From a checkpoint of a small transformer trained on Wikipedia.
Architecture: LayerNorm before each block, learned and rotary positions.
Training: a variant of Adam for these matrices, 900M tokens, 6865 steps.
MLP neurons of a small language model. Each row is named by its layer, matrix (up: input weights) and neuron, and shows model dimensions 160-319. Each number is 500 + 50 x the weight over its row's rms, rounded and kept within 0 to 999. Numbers have three digits each.
A block is one neuron, or neurons of one layer that tend to fire together. After each block is what it responds to, as a language model described it from the Wikipedia text at the highest values.

L16.up18:459429471531520486474431530437496515505500519418485541477472557525449521454545545556483642479563523419512472519465531481499437516377484532624486509535541519447517537387509535569473464497508559445366506599526494610542590523554638379530472404435426582490523504510519526492507436561482533452513470534510421476507468425413517438512468453543531455502447422509531433486529470440476519469525522453446637536498431452563423493477520555463516380526534526530488537506514470550453497584440508
L16.up104:526457455447522508502479476543464514553517531461397501543528479475487448560493603560581469474549519457467480522377527498520433504463490485572546452496481604463616474445492550474477508413456452560461450604568442573483519582568462488492551488391458621513474481520537584472584545592523514470484556553568489417510513577472410536450474573504475516526481425516449387492547400546436453531448556543487501457548496461485452509488457539473485480467459489460489437478486540469503525461421501
L16.up108:449401493424476421467488586444458499412401445467479407495562464436431498471430467535424491535524427565542578550490480532489444447496498502458446523533476546558503509420540552564438605506566572435449454449416483623633583489581516467446507450506515450529409471538496492472607489508470524529543556499531512518477474494521528477621606507484526472518584514419488543498509519402413517565519531468542526465536434517511503532560504619451472467437505534534542517524505482623520481577494520
L16.up213:398431435560473575559459490536503522519396501553482488556543459553452511442449449519562488456604437424518542541393514592553515425514406445572450549564540457509600476483467520465497498481415523470521500591574505479568510601512511451451423466513467495470462495402525536528472403568479492542572652534508462519554548483514556497495414508499458493603482524421455473504500556462459506495547409562574521494575510451515449486488569546509500478518479531439513485558491512525506482545500531
L16.up256:553438444426556509514467552429549534480514551499470529509502470420581567496471584515418426431546506492537561484501506513457585519516535568487512533510534496477500525566480566439512570510524544465459605547534451551515439510488449488461541463527576552576472480465462604453510539456520508531470470512599524489408579522523479499543518518494508447506592625383495429511545541502489451441495573450517526464469466501489492505477483525481528502512514630518498501514438608483500426548478462
L16.up315:523467459442513502493374496501497489572446472444480545607515450554423479502489459499522489530534535485533551609478524537517528536450499476629481523505471510483464549503633559495551501459508544456453454439475525589553469495509529482507550489417506548508446512521575499418508514485472556499609555511532487444484523441527542520607563522573495558558512502444425346484513515466452470600472485507452567545529503464512439564596424559501384468558488476572517498499544474581464587563531493
L16.up325:565491511498582472527410513580459436544488416481561509424512508473563514530488447540431497420527543478487566527418655545506481464530502482583514449469516549558445353573483487513556621457515551506530464506581600548514473498531454462538430538455596563570516546529555597371445501478487463430510534495536413477506512495522419448530601545559494437525544512465507561437487474515402481447515401536589471509494460519449540539547519549459434456438478420577461549497554523539499497474475526
L16.up556:491395492482472494501526616490507608478446437391479469418402440600440538565488563448429515547540440532515549422446521502518456496511526526498546515482442523444458481607526570478523589483535483472557511537517532559508539446435508454540512485526493462487506349529514457478499481464447485479577497436541475451569550576525493551432460561419491433586580437515487355466498498472461492467594496441546533440538441542548513521554519594477429492526453596528451493493534592448437474502496548
L16.up651:548482488494452390441484503615522459545473454495556497573552523441501483441495560464465419472560534507491564472419552470432506521472471558549448520519520507514464563463615494544477488483495538451468544516431435517572559515561495523421475520473549469542494447520517483452443452597401502534585536518510480433461557492457510459512513484588448429535494537499476439474537492554357516534655456482529489560482499458620549557518542427499399506490529496538479483529522559607452490504538469
L16.up673:536433514440491513483519549427374492467496434455515488470442541367470430508469562489447458455525530462566491521460523468450555559562479433576562482524489591489445477522537501467612513523602503466423506537475480634560568469545469501478494565553527482500438499504414530485487598566433549548540447464573483502398499510445615489478513531551439458544551547444569425461549520469475472480619523503481511499500406405530504497460451547503397460522486574481446544514534584519489543404524496
L16.up679:397554383567530493484548437433406522501460422464513478384460465412469603520560493609483496590479484462537506507436468475511391563425459496513437484559477564525452454552473422569450592475490438456506450539505561445568508460567551475550469522472483543496498461440532536561541438511406448427484644498535574455444561486503544482565477538510517441561538448521554539494509484530532562491488455524486606522463478553450469465457463551500532495438510545503452447567428535524421484479423540
L16.up684:621482529460515515479459487592372510481562504455484484512534540523482502486507536521499505546531565460526564508484578489543523411422461504616499482501551580505522427497522500427608535469505533497459452562489453495497514604533471448512506457494478566586602519490546484518493552492461603498443510418647440471422466596498493536454463594487507474444419501509540393485511527430435476470456399602560464504585528476562452462481523492493411400505570517500529526516429465441473546523550511
L16.up697:452484390524575495553485566406498567543495476427490515440508422506513560469507486610539465463570551441537517540473503511488519506462467523582408519584432552499445538525520597586494525525543523395472422499458481607516484540564471544440516456461493510474484481504471511446439516492444569507398523510536428443518510535507550503470554510509533509511514434357475468518472439407400587479538445479536576469445536430476464443481522550479440425518559573477553560562418578500457556544489525
L16.up930:558421423476538481496446521543448506602469393388473518503454463557423562457522547528449455459574592469485498567412521495404499519387534515599458421529437482411551497548562458414590557458521475448407422583478552562493545604548490479465555544513397580562518422508483572565461490577430421498521479441550580471501501463501488543536503570513545491551564437406431486553505533433492536532553560568558537523451447408584478524480425533478414445469514583537532497465477588550384509522497556
L16.up960:560489444496527520432581533536377480545451404541482530389485544440519440440470483513558520496511489514534505445487531504516555511434433487585477382443477617499486435529603562443489561542545518559526533492451466471547561539488510467553497509474523561491515464457469523465492428533470524502504529480566433423498489507486563446522491545522569499518518495460344457507522524519470519458458497569472470433650403434607351514532544489387509512499511555508600504501435510482563397573427508
L16.up1100:509519440508540498473460542493496467572526512466515362504546456561493486459471403479427417468538482586545541510475586493489539526501529512499441568485428569397544504522520516466507538575522513407381482516504438556502512523483436478397539501471521530495410447497546471450475490473439527510519578509584449454541575529468491541514460518515495447495462493498582559424498491370464573538533611456448483403451442474467401501558545558460498500541496463522447438578550450509395632532441464
Mostly "the" after a copula or preposition in biographies, opening a role or rank ("was the son", "making him the first"); also mid-word hyphens and word pieces ("Wei-kuo", "ex-girlfriend", "Mi-d-dlesex").

L4.up491:525402560538440510451485539452516521424485449524549485548549513504547578435564451528473550551501405460518577597518559581587538501492468531422429475507515461513569466581456440468555546400534510469502491594477458592438476425485445513480466553486481469505526472532482617515589558560483431557512567458466482583545432586499486541461419430495533381458448551596485529515574463484478482574554503508584449466475536522490514480543524519356571500488393533544465495528539464572540433530427536
L4.up501:502516468485566475503500448464431455513555408385486366464518413407523432418565515598516524494629505380447496539545507456528445462492565496614455530554512499453595477495583453514455421457553465423455506500498547577571504464546453507396484485487433502528538423492563470471553484507480472549570530560672471478452516481477455532530489430520524502567432521463515533495595485462502549542577479576484528556507463468416545498355438613385507473494464490443489522471530452608558455484511557
L4.up904:455498463459560513487515439329452572447455580418460459504445475495476619549572538493479545488586532408479441433436470517480481456541499526430478485450533498514572480432601468565510523437448637464529505555514427487493542478547395511535478506426577505515595426521586533529505494477465572572441493466541544423470478587496487564475512406486516475509422545512551500539451547523519416531397496480474566529517478444570475527460435535416472486546548526552415482592462508501475496476480540
L4.up1278:425555452517480524497441427451456483466423480440492348527506520507505491511560545594499560522536460448523547533486510469484414483529466590551502494433501421426530447524485439558473521408514571494516457555456443509536479492575477642467554562459517523517558473539532516544514438528526516543467541516548480522556407641479492576468522423473496456588556513500483496460572549550529436575556453519489559485540455456476538441449493509361470486473484609485383464519504463497518575513482517
Single letters or short pieces inside words split into several tokens, above all u after a consonant (M-u-ch, tr-u-th, res-u-pply) and ed after consider.

L4.up193:457449463491518526415471544461410566455495523531574396489448514429524545462474509584460559518491460489510502557400578636563460427511424573562412468572531570451514425547518394540534498466542539418509458452515410551535448610479426477581441437470566594507503478508567633470543423546529508517550550470544480549471456596481583574438432478481604476485490519457502487501568610423474503582508437570543539489479468490457439595390478573391524445569434552546562545482572536473453468492418450
L4.up243:465474527488563508504421522417601587501556559522483455459503406486362569447416459506488487517512562522512589496482488668522464519492508463556462429481515538457516423505542542486498513484511602458448489480380482587530566525499493540473575515505502570457462505481470563515497462529430501559487450386464461518549540544527547533566554496489533494506484416498480547522414567533446502474490443556582518498530524493430519502490528483452508468499510510469473450530457562463536388494506504
L4.up336:469555520532532493432425569455442516444523466561539453506468476475471521446443493543420434539598508459539578580504488584475498481482429542526454392535523476480563433514529504533475540419530603457530439528422508547513471437469438512484469455531501535582478530497631559443590498560427500526545540425510513432495491569472530510489535492482519495548486525444455548501490634459437467518555512548628568448517502407439545528410531599473480433511502541547513477515518532465442437592387537
L4.up720:380508585424465440479489545477547562472484506503511454573480386538464571533477510479436468500530533478525596465546477478574528529412483540465424520501586486511549462516543528552396433355439554485531542471575461568435471446467506497482474382559564596546472493548575472397460484478513510440515569478497505432523531546511468450510482409455546471487471586472467448470466418487457454504451449492522557548511482492485604468580509562432514449466434447545536487520548504573490406559463589
Closing == of section headings (Reception==, History==, Music video ==) and line breaks ending headers, table rows, or list labels; sometimes verbs like have.

L14.up1223:507458441555605427492491443501455549536483463397522481533452490484409529469431496564537443462542542470432580456490436529490500476516536599458471465448472614468568560548534485477549512496534468468539482579515543467567460606477531456531538542461496574526444543527484438565490467558458510484486557472558561409617492494500467579510461564547514551560459404496491536489453420499519526567526494461609608467446471501446523521491431509490529587440465509620521515457452539510496503493484456
Final word-piece completing a country name or country code, often in sports tables or lists, e.g. Den-mark, Portug-al, CH-N, UK-R.

L16.up208:448485471518527535462531438524508478462484456467529482531461497459571519437443431454449486461470400518520545534388436470474419569562417535430507458486457516452472359483569456579539553517467569516476482435523524482472521535448497463575465408475537557580503477545496459588580471508511496465495563578495544400596444478530465504469441380478503467579411480488478496498499514439570592632542492534489482490574532537500483529477432556420571489443547467521532543504535527457475388478457471
L16.up368:416456500444488481423530576458461513421447489409508535553485510485569534513537427606497506452475467504635530515474527550538517533489442466468498438459498550489444441516467439538398550532576497450596479474520503503495500469547435392541472562523559517454623467521516583562539497484491505416476640441544504452516566464533460471592573461564528428555460541521502403449557496465371512550497410502402553449565512533457503468540406503415425503452459505666486582585488531467506440486440553
L16.up413:487498493585538480459458485362547515589492459466451552572528451484527529419493469568458511445458382488508482509426475477504406435423365528469485453541540542490497526461576442479444475459378530526458572430575460537486542508549542458484540362546518561526480507509490501422548381570497567504609550466517509448560497500531569495460512442571463491561465477531513530478516538545500483571582482480482424503569509444488531473533524595447494544497443486494593480542512551554581411517482549
L16.up447:510535472614584515475504557577447553455492450534483457477496450507535537506569530506422515541484427507577536475441498534472540466495502546568455459500492537524560488540553405440567542388537578454423433445437470524496530455496456484491542446583558493513588507508649565515559533548490469475487610523553534450440494586501395496526485501506474411545450496421492447502493548495560524517493557502527552490513577411469465467531576503428465524476494488568503441523522522549401531539429453
L16.up474:446596444538559517497527477429518560538480554446513437516584507456471437484551467507473440480552455482497533496457520531497435391519432530508432441469569483457595446472592520571500528507410493500433463517541480515586456512528520580494395466535465499441490514514557578585480457523493504584459507449541503444603557512436425487525480531620546452455358475534473555540544556510507482544519432550562475509561504463582464573504599639477510464557439481531483430475486510466465437488517543
L16.up634:476427488517629533468445525423470449405499517539539564384537484525438519447570503542492580504487467358514503513460512543537473505453369574509459549446564538489550472488468533563513476516497567462404499414598499491554391500618561473546369441581570462514505532443536530557558441452471539538542509541521504480578444545548528522493463490582526494525476480448457554539520509396488520459537458523423502576535408505446471523452544555391550546456469596523456483531547559563420475461466549
L16.up702:521501412445550535433439509468442533406495543497541507459513524481501429498429496500380479500500407537565525595430526512458403564492435586540512449533605619526510472442489457518535517402468508546469482479509421507540573464513508451492492414447467598517493521446554526538552481481435507477464499414478510391493446558561506493453505561496536486461512496515508428462487516509479527479517536492494563505566521492479529523426585394477369476455486532581503540530451576487479480504422504
L16.up785:466553439536497483403483562491536531522392460498574479550510480487482464448448485472548475528502457488474583535423458543523459447512476520507477539567506451526550551510586559539433501369504420538430489542441548452567418485479509495550545514399520527473447524498548556423560449504455505564607493475419498460571522505542514479489578433571506418453493448487518499570615518526440535512611511500487498438454482438533539480545622502450518489449575485525560504533548516479478488600565474
L16.up820:486460406465561411478586559508527496496471524422552473466535430532444497484549425557392560384530492427561511480503472482472495403495496550469464484461446585476549479481566501582489467522557541495541487497498512472606476557591458512465506518572528537479462503581451416479529489455484449427530473539514476454562533552481501574481467542430580480569521460443474481473507523471474492559518469488525534522525497480476496514490475561444392511435489450536450499544581591479520539569372567
L16.up945:534497390494551600458456444487584480465502499457455547481541524487500477422526520545452523550537547460553423505485496475587485447516442529507514494511543511497491527476518500557496503383471532477565474458626529483529455549481434448603435462459422524426513471518480541538551512457425582491509526505542478388578445496489538467469446512550535543611448468475459451465585545464434448470480532611521554596568407511425511507470465451477469575561397539554535578512518577464445541509490512
L16.up966:400522456463465496483470459420512454552402371536498445462527410520502492498489471490517430490494532448485524540457492576460473429414442493435447501544489530496464523558613471522509512457516489442502527473530489416542475491479465524472455491530550546493417494491560498456489461528453597540407575429459537444585561539558506397566500625514516490449532500505477537461591578513550504517523524585538578586477508475525478529389520614480511427465489482486488462572462583553517547532553551
L16.up991:516457398465567554503363507508541531509517518540497511503531543503536533492508473537499546469480436382572437553493447476513431464474541528539500556504485500545512415477493487509513489391469486555495405407571480587502485554570499468434550560410518450544512416592586504556525469524473490524593604412453508472562503513510534528450414425598458466538509539558544529499500531489494596544580431489474442436476518490582531477469423469494464355462469502522513503602554543549495563616460477
L16.up1075:505513478491524517446373448539446468449504440519524481488589512551378489611421435518492542487487448529558560563480460522512531540503474464523516483482491557455531358495489427492501499512460516550425509498512493532529481438488498546536483467458565389580548460534547461530483490489542581589476451406549481476585523491441517455515482483466523494543478410527422488545539605444566462503606383531509488575553532501531524512521509538408393492417503619518523420561567607508426508514510496
L16.up1079:327488438515498521510530537538388498491439450463586521387562434574445517425468460546454521555541456449449571489418466444519457534539485545516509489459509617426554510448482495560535483477500494570469474417553509493555528505481522454490527500541482566445480486554506485535576484497436540656485494502485514501539532520487476481515504508540494487519456448484449494480553488504551597531544484559597502548552433515500488538463449505443488509482535521588508475535527502483435439453566555
L16.up1124:522461473537426435489502523466446420445511413482488503421485553479535528525464451477554541493557479407610464495497506446482501457519462545438469442477497503440439493493516436534464619380503531541418532462500497589599535466607515618501543444414562476454513396437556546462528560472496566501427548443498464414538486532548542483578496470547512525509465544542525550508529530533492528588483415575468521474466489476588467521524568500356494466529476594500484474564561595507521457580483466
L16.up1273:467431466547514450481503485466542587406559494527532536432473418509447535496585464471456497411438402428462400514464405490504542505455511543518475562541523480496508467520534458558415476423474497492509514426550523613467467466497497503455433430517457434490544527496514481548520498504484509509651562519581529496513460459413455522511397452535577509522511396457506496490461548538475495577571509543538517500389471530523435523503572513462538508572387477528581506552506542460541473607433569
Short word-piece fragments inside a longer word, right after a prefix piece like re-, con-, dis-, such as re·g·ard, confir·m·ed, res·tor·ed.

L14.up479:510444488552489449454425519518317565558477529482478477480464479563479512435545506564544389528520567491531499478466498508537467491541488485512496476529446538570554535526577459461513518419593514461514508605540546487504477508595436450534437545461528580597495569374478481496492417539483596519497479535531587518478539572491408604461457549554461489591519631474514439534524569475458443513551477441483605541467448463409533461429525497497453466537493538500515462501463648452419456510432539
Word-internal subword pieces inside non-English proper names, mostly Japanese personal and place names, such as Yu-ko, Hi-ro-yuki, Tok-y-o, Zhu-k-ov, Chan-o-cha.

L16.up8:469490555465457451480497545517555486539517518433545471486446441501508567474464439451498460474436499565488457505381498551462440556441544543491466530500508579478592591480492417497530527501560551464432473461527562527460439549510468500502499524471456467520515468519521543443625566594512468479524574464521546447506601472443457456549417471458507454461503511565479498496515507464453479482503428562532498503451484471525536605467508582438609379516516445562524582610478466607563562585373570
L16.up107:546537434498478517546552569548431553436515408458504462420446489506547555448427549466445564502428581410469501579496545517422488524511494540545440462492502535546443510535466492446547487387512473503439507474432431519471500575512454497512569538354587570553516597465489599445497557449433459537502605525505545485540554504445551505538558456482538516467484552534494551539522531485503539534445505584498465501435565546401482550584494474512529437512456563458539566559587444495453458506478429
L16.up148:372460482494594520519510630407422551403559565549484456477454484540539534519522447436503446468510589464533546495489561463611449484542505516461409469481539542460547498464608530479568475524575546474565515552478371445555528590471488410559464401535493494502470407449455552395548507593451473495588535574467480477502481489456486447481501567457537514584592393415576379442501512528527513435519494589509489473615473497482454496414542480479485480542478514457569553527538520468428552539398531
L16.up391:549492408494597463465422465498481548511429484587485525541426417514533414543529476484530501485492479439518458472493479460523457497500417558465506504493480618457541539595460503500513506421436473484543487594494384479530489527594447522544520480506511507468556512507546548511524466542408546579453528441469473519542567550476580463462535529533513531517503362505435540412454557504444465533604456494574547521450550477573501472440627521476474539478449464557514430491465572488421481487456493
L16.up402:461481362502532534512455557531480537526473590463493453491483441414461511431425521488520529522513523499502535472515500519505499397490587492515460435513486564509556547539504514392570504480553487500528501571600490387537549593504435417513511468551493600493495552509537497575509468529465496490472558485500571469508520462553515592513537574443563594581497466461578514535488566472462476482525461551475515559499499525455422598479518463451502433467465498600529507571454577510416538453413529
L16.up526:425534471526416508463490491476501483442537551491521466622495531587489530499526443525434431432563567517496556565478544547527510452438507567477530527425507561330533431469506439428559561544595470485555464544601493450559537640522445466504473499446411621550465464411525433538509399552452554533484539486450562513467686475496597590474508593502525539540475554487529520459484478529524478494449426510499490474531594520497435440534533461483521453514502623480533466477415522441496482508470561
L16.up549:532546425539484546505547483477498586562442504497571496524436563392552512479488457419477494546558530455507649614505492552475492425468489496562470516433543491419578539513526503441545469391528436538494503613480530550545603549402516460496413465497508497528569485471477529526504551501361485562495521519505478500508456427527500521526551568609539491540418466547458634515491612479456536550547531545543482478477525473435481545566574568529475513570491551540620478530472536487408435568535443
L16.up583:418529417515485536456479505528533491521449506452549521519462425509450481442492419468470555524466550417432460463431460517527484458495381448464464402484442541446525567436563491455535524415500530505547538519439509459512471595539535483506422442526450604504527486469498494521494462548424527450477540478469479415502524444453596447482501546467537482511498487519598591409476600515569468518538473560562519515529531511509477574500532557500537498432579545572634526546435520508571469543395434
L16.up589:501527464501469507530396502388361512495481510514492541456485448471529547400485368465419401500525467572517468552426602457530516538422496455461490535498514562527455431494509499523426544528512564469419454455485453520578451591503459482503604421501493571557466550525512650531567520525495498444545549536497529587535573530551572509440508461471395431631459534544476456524531530568457556525473574534544582478579525541527505555470546611539445500475425530470522473504508524515479429511443556
L16.up646:463505398519497512503449577534476557500451531504527322528505508509456553488454547493518430517435509578430663502425531547448439454500520578523520495438471552464507434571457548548548506506501471500508452464490409434519473660482507520587527505459583566534441538474488518494443477534415537478457524473483551443544627558463349549568529562545528597481516484541560518514484445592496524511524542518490571536509416560497451548545498479451577491449435643483487562532555509522397458476495506
L16.up873:533470392457509502444517536459516604446393479460479409540501428528477506493463515427465513424543511551540506478515467508459533349409477530461399433531526533536526471522501466463536500567597551428492401441564492492501540472511407517503393487505573509545535551465499562559521461501523509542437462547392480472424566560512557531482568568569572515468426437508576562509556541533551529531452486490569478515504507508519393593509501557507569502510500571571546496478540509531478492459525518
L16.up927:490515453498476543513500432536515549518530476476587331440479476432551591460540517464469547498520504408423523533450453519553518458565433598482498415585483399525546524522513495483517503447504574443508474531415378532493506569567476423588503421442449579510487503532489519538486487582404557539492602550487519471471509412458518506444491518567514562514437463517525467531505602535495438439623542478519545584449448476570427609451561603451601480517417441534558485500457522613557449446518428
L16.up1029:416479448445574477480566459481524592485497538514507463467480506511440467428456471421465618505489509476563478560421520529544481476502510451394514480426528542501556547464617458506537573401568463527506476514483465493465499496585505492593537503406541542492551459522481493507518534467409529535539529530532427474441452497516368554509670519533527487542433506506592570529522522453464443546540465524510632445457504486505516537585465463514556409577471513531481591536465479477521475539460464
L16.up1052:504461334552491543497385567476473465545509589533498482487536483477436576389491377470524445437526408565592485410455507495458523455474480426445443461513537543434485414491461511505435495484486497524426520435485426438501492525580515512542497448529455520517450484512550533536497422459504561600515489520525533534563633564525536563571483525562459434633456562469468499582582468495429567571530568520610560449528531444493503563462502553493528433457458507522544434480506531509507433501412531
L16.up1204:479486416479596489484468411545490451536565474463529495505518462543518419472487502497441417612488498528519530533477499450531537445453452491491421509508532567477581532483551455448543533468448437482561411518439506490504561553517484566585502463403572476445485429478547585454460486518371522455477555532498420464428565521523537443559512506522466493488456462517422499545599519579482501567515541566537457494481567539518531581443561491498525476552387505534516522562500509475452492560509503
L16.up1238:623508466455483528479476565512465533436522462427501420515532403485444546475546376490396498479564504562568453533455498444494440532508494531419559487528561561451480530435439474510497453498494585488375484453485467550539543520603525571504521417522487524515466524491476526478634499520483546446574469529528415496527468558492462430549485548432548530515442510624544545516570555410473587467532503548567539538522490498435431578490479600433462482500456492566531559542375495526505504580416571
Final letter of three-letter country codes in sports tables (IT-A, SW-E, GE-R), and the line break ending a table or paragraph before a heading.

L4.up306:442546545393491451489439554435445449469547500479488455476513490521531406496547501474510432426479483490569493520488483500547451501471558556442433461522446511513571511481590494520405533459552466535494576527578473568510461442529454497471515483598475528467516449517473487454558532537437535419534494515513553519469615439411417433492528475434462467496443475459590510550538434417449507532516482515590448529498561444480488545411431588483499386439523539486500457479531505546537413559376613
L4.up359:535483526518564510468547526467554499422483471458511439488472515492490469473500473488444442462479625435508465417331439468520507541526526542596443535457534519487510553526590520485508504521446604408437536531539489527507548445605494539516489548425572530506529455483500441504503446523520576557566446547593478559496536465460505544492574601572502532544444380487451440473591482468521473475585439507591447550487514410514464401402441493414428401519427521464523519538465427614496543527450551
L4.up496:492411509423507465454536490536465489468409447478512496442516446516528569460538529509474488490499518393496499462487578529542526519505473656525478485428497528405487422575530535476452509516469528527472540537546498456580496506501474511457493426609554561468454485540558424446493485436581595453561510505563492573481592539433495494514565577492548435550434481413562472461638535443457520633510443559547465469551411478510582480406456608489494433436511483441454618467472479519524569567501588
L4.up571:461479531496452467474543494435507518495580423476469493464536407589470549505572446562504465393552543497530507532478449477548479543464511509493410444511482516461583507524548530544464526511563481452499521617499543555552535474557548549455445432546450529533431433547559535464508443636452525483562587542612518406572492449466441491551538440462535466486466504423499462529577443377437528583511488565524491495483542449472502524445417567423530385437548532463540495496463539598478544596417581
Mostly "the" right after copulas or "as" (was the head coach, is the legislative body), also "on" inside honour/Honor and table-separator dashes.

L14.up98:469539500505512510493418474411534589383552545533563502590567502543514462492443334457402486405417460516496527510428484505493514456475480552505425495506529489492451494464526436566483543497387560464538503396556443567453437502457495506583552523439503557529501501509554582434490572474476534553463460494476441393514390613469464479540476487502577513458480497507534482518572432395506491514518410532488492486537544543498535445535482489478470560524504504646511454493458522494510548608407523
Short word-piece tokens in the middle of a longer word split into pieces, such as legis-l-ative, cond-ol-ences, cons-um-ers; also "where" after a comma and "==" heading marks.